{"d_model": 224, "head_dim": 64, "positions": "alibi", "qk_norm": false, "parallel_block": false, "init_std_up": 0.0235, "weight_decay": 0.0, "schedule": "cos", "doc_mask": false, "train_tokens": 368100000}
MLP neurons of a small language model. Each row is named by its layer, matrix (up: input weights; down: output weights) and neuron, and shows model dimensions 16-207. Each number is 500 + 50 x the weight over its row's rms, rounded and kept within 0 to 999. Numbers have three digits each.
After each neuron's rows, "fires before" lists the tokens most often just after its 100 highest values on Wikipedia text that the model never trained on. A number after a token or word is its count.

L7.up356:508468437581503514670462501550409439488457520482553456483532558514571436502445621447514425480460466465466552552477498519488469571347496474492356481604488533497585513480382429517548489466432509568535510504505516481518516492477535548444460474488525505480472480515576505469482574520527527588480492635529586551514536463519539526500535437508494493528546520472436421471587636509518496539483518493523541517518503448384485513525568492541428489451591465537488485451435502528462618506524597557536468551596533522503574487436488468515454464558428465437475536481448459514518596487537405493
L7.down356:525490441466382562463532416596447550479477461469485488518415436513519494519437508559464578474466520501486499584414430514498577452622537585490466414543497546549501393491387481521523500567469452609496464457466514481475524511526494582523522484495501398508551378572552510535421443582531523546580495485479500511556452486427454405535519462481384512521433580460473497463501614483505501537525465516484526491453573577368539488460502496456554536467422464508419507477555510524564509614520513492566564424459499594556479650449482592427498514494515542442567522465502451492497511547526536436
fires before: " the" 24, "0" 16, "2" 15, "1" 8

L3.up540:465594475423414519476480506450525525453470434467471523450416509570508484445561538500498556438474494497524481581512503520558479534488544474460440508545518544665525519529399565495460498474400465501466461548523456526505464502574499418503525472454510430530520489473618546482553486522499574584462491555422500457515558575430552472493448506531516575446545467493587400574549440539448518499519631525496495491462596511509458386450451509417432559466504563525575534522400488555540479512595570535488415505449596460445489411543500397442497452575523497565548558540503529487519503494492450403
L3.down540:504471481517504454404504539531496442501587438555494433570472547627425419570478481492499498460402455503370460474507516568587446558478476494480541469478501531554514527498480512530488530519461500580526467581533456427534442525529441480635459427548446600514440484535510414520393513466549476534490433477501520444482412524537505592420476507476538467555483474484499470563448540464544494490522512450528515418444496569460475571489465484500423513543467536517520497436552456583439484545440509432527532443533431511491535502484563466498495441467522522497474456399546514590524511621466547399
fires before: "\n" 34, " " 24, " —" 6

L4.up814:567544449508481560515434452490548528439469500527351464566516535506524617592507470480470519508437445490460511555526538536516512558505617461556537529433475409457448527535462516491388452495526508474530518570472477457473586457555535467580490468488482487352463531483470494498452504497646492422512517451451588482406511529556469527477410527543506560588483538495482492479504549524531583494509527487458476410569520452424544490503465500580523465541487512404591383424533518518574459555539484436498480558571494456422420503450514496524525489581471528567464510491526545557522460504460496511
L4.down814:474492445502502652552527539488557590502494615443407537492514520499492537583610498577444523605468553377487392463512517383452486561524544429537499530553543557504540512532442527457425505545561549534504481468525523484514505520562608445511480538598561523486430480388491482435523439440613382483499455484659570540510476486468461477431471478483493512475502426477493574457386490435483549482525444512413511473509534453488478494443552505528540547504553478435572497475483561532491513540452515405553478478571507521493488506497453466514456528548527549566544496513546441521502457521495455422
fires before: "\n" 68, "==" 9, "|---|---|---|" 4

L3.up222:467528506482438530540463425493534462428465595465359502502456507547492471478589542498494605485416523531437494542482495502545493513538536574532571533472515500598466493551462514524498531478433454446504428552469389548522527428532553448506466545610501485500473446444509488529523478479625373579583524482465535441467633546446469501349477508514553555498570419529548564507633492539497467602562549410461419522527543538450614530498453503447484516563595442472432427506424500508566440458551454469454522591535485454444557504495470512559493430469538543531547437589519538458466523489430504458
L3.down222:470522520424491510592509482465468574471451468467315466553493501403449539492481450529559540448523545551436519411575500387428482574500518542481479506478462458608425517513561599543433431519494516555523461468489477542427507459490439494492548567482595612518464534451510427490454455491633452541539571515640555566449503473478565511424377516485511450537519572469539573509479519427540587501512559499417420475547575467546477507448491562511453476581480540473494458441519542514573538546566514527499538487546471527417533500485492543542470560488474495532524476490537452496529484498489448518
fires before: "\n" 99

L7.up629:506430456463509431456398552519529346414479466566543465450460570544559480655492496457488583453400488507578471487501491499496496508457487574463509467405539510384494450535543538498436438501479460486466473433457452483418513577573516645552467477586430608504447466605455513485472511425516546571505481511511512553551448570529452513534510544532569531599460536610478456485425545535461555467533522528533553486476457542518528546538452494565457478527432524450447521458457430431512517539548548473500479506458495557532392483506476499429532593508465520516463498391491543472446502387510521503
L7.down629:443532449472516533445485493477520473468486500557408578494488551475581565595433451430516572531535524539521460463481608382537452560521495469528572478447554491467491560512530501520530554513615472435479437513505452438519467462534447509599531445570546437397458407520405468520550413533537506586489560537645525572489489546484518482537486526474511452514506544542481411396449471496445484465525484555462511484552483531606438490495556376425538507549548615393490435490445491490507553543453501491513495500481439517432507550464452543479471507468542477566578560519485487473393594437477499571
fires before: "\n" 31, " The" 11, " He" 7, " In" 7, " It" 4

L6.up779:508576512464421410551482504483409484513522488604552437437458482532543415552408568521495437485557543444431515486510482504518453523465495519618408396519465402524604491571506509490413451478475413441500443543553526413533551600528514450474424527579503580483485576518463514524452561421450583615548473577487532557538454492630503573530453441551512477466473505460524451512556631517470378509522487546551517538508523438466539501498453527531456555452582494634485495491524420514492565495465476493593552504608449530505499500504510433518443538485494514433528522470428438439490525563494513515
L6.down779:526561360522546497486481550497446450604514514589457403463442505561428509494536536542525506493533586538472493492575520400512551434562472431463552427462547526551481481506541474553601555599445467468425523474530476492570578600466597548482518512517415448451531436460534483524490463437457542436426495444514536413432493505525587530512361559459459569489435657465527522570432490603415509536504519496493462515448514518538519498470502549480427482581482511479507542559453506448587514580537505484497432485495446548502546463452577478458488438457491499547573443388555531518530502500487439459
fires before: "2" 35, "1" 26, "0" 18, "9" 5, "." 4

L6.up791:580437469440443477553501482516539538405510539413485479557502563533458494599564569466515528424404538536542521546501508470531454519465595471494507466496508529565516502517485602509370524471423467532504446529512527457469516494464568490415540614545459535483516463510507471462444449510504560431478498451501602543546534423481376509508468419518529506530575482541563495469533548479506525510584535503419519519609527526510568450469495481460501519412457557509561541399534529584544496537606468498510443449476544398534435522556452455478436494638504538606471531617460534584458547517436448536
L6.down791:515362515506515582540482513497522488480499481530470492516448457563437545565485597482489506382549576497448452478451514502505463478523469485490518529560433523477477448509412557515459501525368498502438412607430521466431504458503457538507573591427496564484571423576444470480532538478537510462507488460515525485487514545552424537463412498497543400544535461479545551548522571413530510475600516536483465494552503463552536386481457557430454514459476611511602399546492602449581526637536470450625501455447492502502562483544444479510493503610465516529464583524438556491564474532451508572
fires before: "\n" 68, " " 13

L4.up18:594458558536529563554492513466593515381496491490448520502486500428420434533524501525444529520541375513467484526471480488505490499427468462542449504464623516410536496519521420502548516533397463473536464430554489490434540551446509524452487530500488480473544495548447485463437630503562495517388462582479570488527601399497510464458499531501524529579509536539459503502427428473494429529533459513567496510541580377447541507485467432478523473446620488447521523524454486523599534534439500535409521521541495442512485429563495428462563495445508549489496450445483477540625541530539607502
L4.down18:503493457466625513473528490407461506409473552537503507500464484476493537591511492481482613430437517546541438462455559523584456494455433552355555560524544541541484526527443496571483540534457562554510608430448455478573454534491543438481480472555453500581504481452500399501482493463621543496516466591417583525531486453467492511487567493511435504425475530506557564559524496556410461508485478508526537508497473451454512490556557435431391534467505459516448409413473452437526555502541502509539484541459556438483570518518466473419534461423571618399545538454546524438507608487502476545
fires before: ":" 34, ")" 9, "\n" 7, "w" 7, "ps" 6, " mi" 6

L3.up182:543479505506457560555442517400568500458515575417469438475550452414468536540507533513414463478558469520460468509473520541485511520512482536510474593478558519475516598402455596533462543545452545478581559492515559529462450456466622565501446544459510571456427524565462481477538638529518501518498468532440506591436492457433559524521549498475491543516490495505508565535478433501477364507516439498540500488513519393415505613611465426449425450468508432516441474452512441438564563468464456493433542557562468594508489445460445465543553480618504540539479512424487416477509581557448526551
L3.down182:510515424564442484395459435544461431475456508483521491470556562455470477478573542444498551407457468460550471501572584579570473441505506538495526558511546528496537518436435548487429549437427590505525500484472477489553423495505452492541483507514446497535487559476487486505423498511490521458368439603408495564469530474467589561447597508500467614562573439524507532595567440529518593571550492593544536569467493472458525425481616439468496539425506492478485452403519445414503500516568461523452479558433535461481545587477484485484451520501468600477451561525453511503507604503456428504
fires before: ":" 35, "\n" 9, " /" 8, "ps" 6, "3" 5

L4.up603:469559490514454513471546481531508458457466441562448492455528596476536451522560457499447565459546500473450558436465518508460535536490534547469481527547528462427582572444443553486497474498538528463609478625545534488477480515483504371524465491488524516446438423486485388428532456447488388569513516511458426464541489490506540452513419549568428491511533539550511553492431457542500548520591489507481497626448539500526433549566565423553614463485520501500591585534483504562468453566496501561499516441523446463461545503500487554476450534419435614501340589469499470462451481455509477509
L4.down603:531483463528556479449540519507507461604519518392498401499579524452447449524527540559562479548429566472464476472555412403526521418439586544557521503598405632525488483453425463509569436584485563499415470457461502507513557485485546585504483507495426478499438532536529526487478472520460555510506450515359466575500511448474521545523416486499458530429487545509519509473418551460563529546506421483424423461440493576468517528507359579482498568558501513550486538522583451417450599470473497560426472477511549491477543534562606431393521410483523542473422522549473510585538453518481519481
fires before: "0" 32, "8" 11, "1" 7, "3" 7, "," 6, "5" 6

L4.up607:494502548429511525509487526462493546408533447527469483473545473468470477435537545473493542544406472470448457425495572549495431496496520535509572577421571516566524550520437588552540602468461481454437473458547456562532490445525545432541533475543511467578526553470536401447524494460486408549546546477470569505533526561503421516415457513491459545537419506565508571544505532578485555551499501545409520556516513499297442523493507504592595486440463464506515355435497503483549459505513511493509486501503414428521465472465408451595518507497540467440513466469499542444416472475456498467
L4.down607:445554522491540520564588481447466488544497518615480485498553422502482567430447467543506568428451456572468482417587459412432511501521480563633528532508478439520512475472539550502486426530468535536500496575489387560486627492509409512507500579499474489586531525500455469484447384539493490580544508502640544428535490524537566455470526526448524517429506592548510503460455505501433492440487547526487469474584505476534483495397508501417546482486474504515563481607414511510520477567511511527529546443546529479471387491532439557443533495399425400407494487516555424429500524502582489501
fires before: "\n" 77

L6.up874:501553427409373516475510460497461610464517498472450446549489494483449478547584567521506504461403445538497485513468547488522465520495585574572549355516491489574484505547487509461402564469447501525490396559502583510466444457508467507439578567472521520588561605478484508530421483449580469570497539486486526490472623526495493544479489519490541598548533553523544591443412550573471503478560550573445469503494528554469586445472483512473568511488504574469503481491448424529594461568533477439533498503499554495470486491522583435521474492555474533536519529552449523406408549423526434438
L6.down874:400500428504471546498521446617533496537465531503443384536511526571541452530526477477520477409591510456439455529532538366475392631532541484556531510574426524554547512434472587533598498500513465513467414497487457448431464562588489484513563497590448508465493404480465453584445485574578458551566503459531496550429511569434558501473456537492559480531532531474467588441581546452509565503572586460451544537520469499518545493507483576438508501419464554497553406562455475600541545544519443474520549486452510466410526525426463432547444492427512519556569520580495461457472479465465437528
fires before: "\n" 92, " " 5

L7.up347:477517501529454504552481476541465435454605507451521378481437440427528514477518408558479492520488427478583550538523548559496533521484484421414494566515529578519507532564447609485464465437521548513458475500565420535565388508561474511470492502484441475503436422557502541450547478512525517433556553532408529558517466520494481434518586527588562553556494485627494594499514409568448492489520493522422572552521535570490600498584542474539475569525490498496435561478504400461451568507506493443406499596555478502500554514423471521454557657554479580541397488440450432544443532511530498480
L7.down347:431571475495420530432491480602575567543489486556517409478566501535513529447443479572411511487526441529502569562482526468478525438522576394535438431498504541515489554499370475453589534508573459530475486529493492511521479470472515486426439505584432489536494484575509418559552516534532521434420522449563536540552549483446515397409442457434550548440506449473485531491449507464541434462555482541519451525531457504594506502423471571477449441480510401581538545556474445429455431489527437499463553523501483504578536613463495532590420477420559600450484453517553530633559562476552514538
fires before: "4" 45, "3" 25, "5" 13, "7" 5, "6" 4, "2" 4

L7.up16:520476523541537433498489566381632584515525462436383539477546522489432534531542499520506495606536484626480557508477522535465501567500536426533515519521623483551485535521504555487506494458467458602439563575520394436666481469455515581450530493568535519420538513552503388481522560523521501511469402425481491527416572588461422465412377437501525463476515474469498514531555554455536500505428526423504480577456508456393451515497503435476507458517518473524567567511547429467453496444450457511550500534545520473494443438449580552504517419490484473449514501524505498547565458516471512488
L7.down16:526493527518513519607494471573525506492562457532466467575510466517442564490467488485535464512476549514485507518572570372456457492632387408535525472516490485418516561563590540552575532465557531416528444451507411509630483475531496523572463469513558384508513492453477514507506492473502492503399535526678525442514587409468407504498481484420542465429451529464490495576429561437485484581439499483451555590422509550501421450581441463431500550518449571479552558536524445526402508523466540490526526442511462447517493518528506481474517446447605408432520584531484505571547483511536526508
fires before: " of" 20, " |" 13, "'" 12, " (" 7, " and" 7, "\"" 5

L7.up509:466571594539470519505521460509530574447501585445542504369500419591532573681536482492492564587513423518529467518514474515534450587506566467485462455585532467481537486553532565490555536483481458508590494529514466460543507462495481401464534543568488485473449442537431561550479573472479466432601532554433475544510498522494515406460446500501443518495535465531406420554509493443488463506609566455511495535474525547405512540418541416509504526463503475507499521424407420424621456383495443500511549486485436469580450460472533435540447503469510579550382524515557562554502520500567456512
L7.down509:582530457474551451547428576560487481472478460479403527524567488425456426521449495445493557408559473433426609458411455469483508420546474622529450605550392517523487516501437528541497474477504449542497396523568512577569610454596491522609527525503563497499583424435492513516417458588464502472397503495514514429517440470508432552393467550518483525553456489482574568495486602503478562499513502512414483526506411470474540443470520503440588461488543544518499562478511517487495487571543406521424520568576501501460476437454490499534486554504501485457534547562544569464572536546462527397
fires before: "\n" 44, " in" 9, " a" 7, " of" 5, " " 5, "," 4

L4.up844:509456494508473525524466461417555583412463561448395453536478562437473531592464535496496546530519521523426565554458509537514490516497482507587518544522495498388492502458450523408525543501459447480536528482556549452524522549448563539591521612528549533560515498455480448495468582552462546498488544419479546492522509539454505592432435457527503521514600541476397530579533407496460558476569506526516524427514577392392534437557445481470459512428486464465500417475533496512563507452607537499477557558565552407521404480492490458573548493572558491541523537498460509467579495541360546494
L4.down844:472510447579547501504470383442512506484564491449453492524483534495511477603533504504497492490451562486496444593446516569490507532579510516544475479459504516517419433477504558468488570487474539543491489469537529469510447640485511593493559511572559499496405522474406517529525494624451570467449433400341438573467559457431559520450514453422455506517540456506528492583510503532522555445475493675516541490536536476490538504488553548407553483415491451412520467461495518423547568441572499471495499483603526485429406494554480424546454582484478590547416507543585467486441525508482465473
fires before: "\n" 25, ":" 22, "==" 15, " ==" 12, " (" 8

L7.up38:440556467485414547473487449556531579507479434371458474508459531594488498464498496569482556516536520499597498507550528564545454483351505464522517487551437462549565498527446443568474499462528474469504561580488495475503531525468633517453460435568532490412544550494528537549496451530543527573440552310324504518486515557463496508542522519530527575459499443491464411488519663573516552393534456527502481454456419521492501551466533470561581536584430424544415475513493476535502463463474493447541510543467485487483538477543505483394466498553508536534409493532552514563393568443484504513
L7.down38:479602520428414539459506487517528582531538466452511499434534496489465463524564449551496493468589509434573542541601506508397448490500451494546520549534474528465560534541518468481582445474444469430514481467544442497509517532496545481496453458556488466472504537538543465639438356608466448539496621356436461488544540513493507425531450575493466449508574439443409438428569588543472536452532371432472442495583506532513543411434512536602495404551456410574516519486520447545472496415491530481589472488534509485452519574432496537410555485475503507517392547485521481596491445545479553526
fires before: "9" 59, "i" 7, "ani" 6

L4.up568:447491433457492507536484413430608464474537508510503551403504631534495517548589441477440397450591561455557507463375522523506505550541511474486474587574440544547539550476478562521437587513461558638425471498460387517462531492533523581541417500489538600411453499505504434438498509415520490434423508561433481471540443490596489456531503420520493524544519452586493435561397431558462503521442408505523508535536572514455549466516530486464534518470484464519511479489533449555457574548529459558549483454522415413434493486581445432489446504448482583516535556391397475495456493517518498471
L4.down568:439474513441501486527541478492509507526514405484533516543596478518503514559456505468506526518507518559461458484484438464518430406578521457376463522414492556539523521540465444502496414545429580420443538539512428500534520440480508513547492587441524554570517579491458516528491477514442494446427505594537445504527512480576478451508404538444492465498456429578527454594558575370476461548498424520494511522510546583515499399464560593489514449433546461550395429537495558532475550530528566444414560449548523558433484445556580489418485534608477390487564466580471502567542496578626550503
fires before: " " 36, "\n" 32, " |" 9

L4.up397:552595418421455548455517457396564513454491489516423486543490493478511495447506513467458429458368517579363462505542578510468502520487531569561529569431573462552478501512416533503494477489463482493462534583541547477458483550532471411459506506519626536426506559499445401513517523505536568445569496518489494622435528518589468521490483489531511498570520510509487500535484524509414470510464551477462467504503553462370486559509441453519489464495563491437424531468491541463563485539445474570467534511607590436428512450449492499640455520536558577482507539552516478437564505530568537506
L4.down397:502462472606539481534485543548491474394457594547494558496550609412479524540506512546446505456507484503504449547500507455516511445442449520530610479444528454388454511462418538516527437536588482432519421532500442565541608534579470455514501567546522448417533490453443534488582490487468478534473501444655517556435493497465464540444537508537559533487487510539554540483420490452420477490585487573441514534478524426453436582447505461447514433509510498449469434513544546544500530560480431505561444598531500425487476471501394529484502464497470565585564399536558468534403508533460421453
fires before: "\n" 63, ":" 17

L4.up835:479524497479455539497453482522559535455456492479463494471546474493509507447499540445445487476430439619442549589498562499553460546476469537577499486540521432497476461509516566501453451420425514480568439563536467479457472517567510414494520562688556444532548391497546411508561500473559463476546555438474475550485534480552550553416447505527525502544492520476520591488523497528518573462477516436438408498532490469415511565541544475448542398565613469473459574454392436524516534497499555428462532488536520506524502515491505524588546432487552493486585576618473620482439467478405508449
L4.down835:473486442454501516499537444504415500468465543528502391544532483483535546507422536520498540558617533560514401504441481450393562467404484462382479508452498459434577487472479510591466453539501502445468393497397478513510522511492488513486519484464446499501525543593495549513402495469617552482503493507580453428475554547487524474436512513512515473538479569506444529528532453564483528537537523491416522543572551500601409520464472501463494471545547538462501524571583493560512378458446478518528433418543484501427465453594548552602478557650484531539479538427524443501585502528485510527
fires before: "\n" 28, " to" 9, " " 9, " in" 6, " on" 5, " at" 5

L7.up129:500546487520493501507561603472512487440520532505501571535446463470491493587539584501504533427415483467506475529544564522528537566342556564525524370418490451484525476592387451469428500471599570517412435534483525536521538540495508535393442443549503521399507481458488496501405513470514551577509545456461592512458621592506470468490515487531493510500517480480499437461510554512486515458507461553431455501413461489499483501481510426529546406508526481575475480466407452486576586410533467557519518563544542425514486481519550555533499550453603503503549498518411516509449555454534522427
L7.down129:469487494514453470509493538559559500515489405598522523543515685456511437482492551526464525464521440403563593511498508557476447567534511499516566464458573562525484526568514432431567540499480529470455561488490454448579474525428453465464508508499510462405501510470591482548474477580490409451429635444531494524414614496383401515554461441556506489576510480428481467509508547519550526520422421529498488496492410482566468449523504517551553446545503478457576589421511491522517517463466467510551559528541525499597556528468550531440457496542503572482498486421474529492531485568568484404
fires before: "9" 99

L3.up653:517438537476415429611522556469549453497485564418456418468473489514413462521524454529449454535595537564457517553571513512532459605504453505541447515457586501466553543487509589562555507515500435476517469576470560477508463503437444524479463525525499452442537448519489490494457611509511512528583382489441432576569525526415476545518333495459522490545472476535444552477454453476517394499487436469531509472582519452428523544494489476414481459544612456568501574487499456559621573469377476565479472570600451467572552367436527440552500514617509512483594532462446533528517488515496576489
L3.down653:467526475410481459438476459472535522501547506443554462522493472508571516501567521493491586473529586484540525465540494649554468512459515568398525476503622549510518455488438475570518522546411469547593575481513532462485454499433564458449488521505453525476465588468477485443394546420554587497549345563384524489507416439480493502535518503540489572419495494564481493506538529482529445651438455497535515566554509374458452455438506470493487530522607449486380539381484435470521536494429558537517529564586494521479466493497461544395481467536524569510483519477546498498539487507473449478
fires before: ":" 51, " |" 12, " (" 9

L3.up451:509528500458521480525517568547520472494486489496525506436591469442573465501500612589559516540459477471400515563514597500526501558483585517401544483545481533563537488478349452409517518351450530536471483519570507548571485540531562531491551535581487480440471491512471458468475471500546500499496441477457482491527428536507453495448495541534505509527478532551437484547573509471501442559538526499433530541565560377440510581479500485510548533449435428496417440421439460512471492434446456518533483520469479468559518569557444544575478659473529470455489511598487618442509422577488456394
L3.down451:530478476626540507567492581520437524522498455477511578536531462544385489462529522466528460473517447617485497534526507404469567448455472488587463494474526411441486562479454521469554503481436519461503556482499489533498596421477461498526482523422496510504524576401457530536546484579494505559560468452602528481555531525598516493525528501430502544473516604570520528470505547535492516488486587428406497500501557500518447347471530525536555498534394560576548489490498442465451515495436487566494463481434534421476441485500482410434475524428458411403503466598544532470446530528481593501
fires before: "s" 79, "\n" 4

L6.up758:486501495523541407525481545528492585433558581591517504494538466536473596506501492367449572522404531524526409476498411492486444544447498441465492468517579489538557496507518550523448516530489534562495470488527517387470407535466569544379469471534548621512561544454456542490558528477502478558525534548480494511528514548546521542448434469571490465460435532471492554452493430510459478455554427540520603486469499520583409455475534450418527606432466484506511569524453491502510598442552483490568526479525582474465453483343458500530523464552555500526458519475557515522581588528529433540
L6.down758:495455448502450549480464477490531440504499548498647627475532425516478567511374522425578567543504557512398516518455487360526535459596532504557581468574518593418489424531482516581482514461461530440527457398413455586485526461508499521615510518489468457471460518530506470517493537432597538499457516471612397539473501462468487462494484460406568514400551503494490544601551527542471480512546540430476509531559592558441533455379498448497533526590443581516556483442535433519513425483532453457475455568495480506529554497431427402543453511461492503440520491480481463473547447491498514459
fires before: "," 17, "." 12, "ia" 8, " and" 7, " (" 6

L3.up756:454502529499433564481575514502589558458620568590561485525555545515527547577562460421505395428519502483610448478457470504508532535467588557457539432522524422469531503432497436543461554481570421496514494424517507415491485495505499486453468538560483693582425546497480495462511497457482520452505551428494534445498534563564420473497423448510546462459476435470556466530510512543423521502416445567471484438498446539512562498454487512560408468544513522501511523473479493518541534596546428542465538499486509432457528491566540482488460453576533525490368457410496468460440594451541547505
L3.down756:489491539572497485463520585539516457536432428534502513458449500508480510460524557472512444542500529508417574494497512476523530494515465539473529596513447501481496535459456431477522594468524534403424530490522495606524434454558543537541419528526587487534490454598508434555448570501482497524523453346601539511389402546476550461457412523425553531531535488499530487484494507536459505519495418419483431482488538470471495531470589480502543445494518504436542507575609579502459500514582541603584628537497424443500550510456476467620441585436449539518454438559474447426488484563514526432
fires before: "\n" 32, " " 19, " to" 4

L3.up69:433497497609433440461496506530570451525502491564415534488561491462401532537562534512528470467484462551565549622488520509493503467469578459429467491459504525471453437480466571458473563508415521511445596463534497528514441551455601500562481512519494506506353505442486496469506532573499518459459485448506539500392577528528517466458438557506520456496482550531461375607475477533554533490556529541514469564559581512438526491457449440428462500492491517532503500500533472454550444433472606490436477539488460522540340561545393574483480547498438544551531402526494569528453510589446538408
L3.down69:480519471505516459567476532508496482451486538513469546523490445548456482470479487509501462499499581459475525458429476344475519510481497501511464470402520590541532519543553521589543441468492577523459501451482529447450479466479458501440516498455486473389558532485517522547530441493462376525561482467716470499577488509560448544489536510446499581427575600425489545488393484457451575468520502533444539444500510613523459446569507489512515525443477591384497518482499529522494453512434479516569572400555472511481532493529428493455487526522473552518538611510362507430608475484463425504
fires before: "\n" 21, " He" 13, " In" 11, " The" 8, " As" 4

L3.up749:503447413473479529552456470433502499360477600430513463522471484446444470448517500523499551412423543540537566593504488517507514464422482405385441572515593595468553518541511538519526542518472508457505457545526518508473523514488527402459440495504473463483511491421504506428578574457523459563506424503461471518518496401552408459470446455534499528557567446534479546424517432428487542506494540434531484541483539334409595591503532469531498510428566480594523526479546492558555485512524491509568517512592573489584477511490546466525579469504492568458568476591437474503596585528464455511
L3.down749:528582417585517504436347424519511486441444550455536477545488482453477427549615523554511569495448516454578451519510515568521518448456526410448478528517570579587481479474531532490396577462444581492416531486460565482491419474470515469562503542590463500556481570395512408435405559431500515508428466573459444558632513472533514520445521458527485536544458498514455560535433572524480530588588523569487558565514481509507563450528484480463501475394510469485493409480554478542525470471577574472531474533465529469509588586553490502532453557499451591478415519481453485471547534550454444420
fires before: ":" 31, "+" 11, " by" 10

L6.up392:505532494560514525634475473469480456382509492447475442525539563553513644502521461488441495493410473443572355524503544514511477512523487503576548457411590432518625539514482538489545545512508457566522463507505461547506491478510532432469517495496472552486525467546489584482565486499503476431460555490473403427535510541512535472421488477614543517540583511522412532457501575591486587425502580549492433465542587498477554471466476469484514559517501557506476516463334430500602481512515523455533503537443456447520504440502465403473545448523396552462507433432435539533477542465560521344
L6.down392:468559604527426451452430467515529613504413549484465520536437567388530586529525447444496489477545517493523449452482442403547495501520407525465410430460566545453607495519474499500478473417602488485400472522466451393456574477529465453488561519584513426532523430525526441499508452446501450493463489562521560434532503603458488500549540613430539536548532488492477513554359511604450425532572520418553520495527538449542461570536523525403537489504449495584572470511491505504554460566491427468389476527489500452494462511531518570552606429546502507519525483517496541521411441546496537585
fires before: "\n" 29, " a" 9, " on" 7, " of" 6, " in" 5

L3.up103:535504441516475492529576501502543521400508492528514443479578585377575500521542394451442502478509443403498470475521514516509510510473572504450523456542595400580476505525510501561390534515487502482429504420463483449458555555533515503476550531530489614531450514528485565493496488454514545434432535474524494576532494517445556504536510516562444482511547554502440445453406604598549558459503417572483509539530481544451552431422421439616415455522493525563527476464423482453497597503611499444446452508585556531483402495545457489395527611527523520494514430551481425593495553475471557466
L3.down103:601504572545522512535457549512447582427475433532480544555431469502432525593491506541472549501502502479516466558399410492581465539514427559556481503526431437484467470493482546493519540536499571449495497435528479557454485464521571529510450514513473523538454497618465614560544516478541496474418555559544458460462449550486541533472392559560551497559438453512496469526527549408519475522524503520466444611441551520549559466534391545411435544499414474427557400463473473543489465464497562487625493525489443530498480499549427585419497517471478458463456495476488522492392467574502535536
fires before: " " 31, "\n" 29, " •" 7, " Sw" 4, " —" 4

L7.up857:465474433475474475532526544446441445369536491490555525565478567485469475471571484490418432435508545635540574523502518544460489587520475574421443453517456530411506503457544515458494412533551523500522478492504539445486482435521557593511417519438480590365523545502517530446523497415570525504483448496483508479467502510536547509431442554578469594416413522466513525497474497553470524535472460517575537510536481554528545468566527523519553461490467455519515522477481561541614523497444492532548525493564445516513568333466407416477556480497436619497455485498547502436450581508485524554
L7.down857:504496572442486496486507591482528494536541457452487505502568556483474559538455507539552485568512463494474485542461558654539558530534431520446532555510526625527517445550465504533562491509467512542461490482531446547538468439484468535531592533580511533446549517584420435495531502523472464453482511503196512443606443552436529498568435442450484414516481502514461504516372499558472486508571476539442522454469510519430463545516466464472549413550477471529540487420572491494476481508538433529451525452434471491543392604405444499572537461481461533502560500526562560572512526559517494531
fires before: " |" 23, " (" 13, ")" 9, "^{" 8

L3.up120:485544480329496480484509563499554448533488490504485582504540425497433556416523582496473490531472503519526456499432520596503538584458525481436535566503571494568490493566384534423513583482424507468522519584549519529486511459471505571581441529552556548498471536451533403459587568507493499479460551447484492426413540551536515469462484509500547506500486561517547534530568400480347504511495533432365482592491493460508441479492474485432596468454453512524426461511577510516457501568522459589507474492478455430463418465450486463514503558498476464585547424477508565420534479523536445451
L3.down120:437553563532473443547419506481485497565458537446418522455682436507354540530514510508488511502532485528500467423542521470495637540478450587493517584428551483565510557450438452570492479463454496455528514510516442527474528459488508501506561557465512493622597564541421559559518562437438526542419506485559519509602516559606580550451498537516439501472555563567512539465498495496452427542508535459461528529526492528579417417452599493515492404435484605494567531511428530513486496402507502528516486471494581468473493470512516483490518486433469474460530440591543466456541477545553561545
fires before: " |" 39, " (" 12, ";" 8, " –" 7, "}" 6

L7.up596:486445514548494445525453435500523467468485432527491586537493559462501467427479464590520465466484582482457457498558482598541543492465523526555482473510481516493533530531451472534507545469551447557433483395445574518491497442517494476450488549530497553376551432391520527548487486506511484486430461423474506527467507470447514530550523554444556496493499470491479637406423553593503552501526605514465390610525443549553546498512549442487568623560468437456489427502562511544484525465486417531410502591547475467415495503558405545490548464582543542427567511531515558568355506417534563438
L7.down596:433483428539532532502568503475470482550441582380524470443539523480416432489473542466429468422508564450504494527551492487524535493524502470614497472486482580479496527443523519492437507506468483508488454449444518471594491488482502532454489633623504459567475530515564466489476462558452454594468445426464507459568541551384573433493483579479553464477519505403472559471460463582503548452468526461461424532575513539571525438477538508441436413513473488465477513483486427513554531522522503508471474428519447502489437442458476432563476459437505473397493583476621557553526481560457628398
fires before: " |" 67, ";" 8, "\n" 4, " (" 4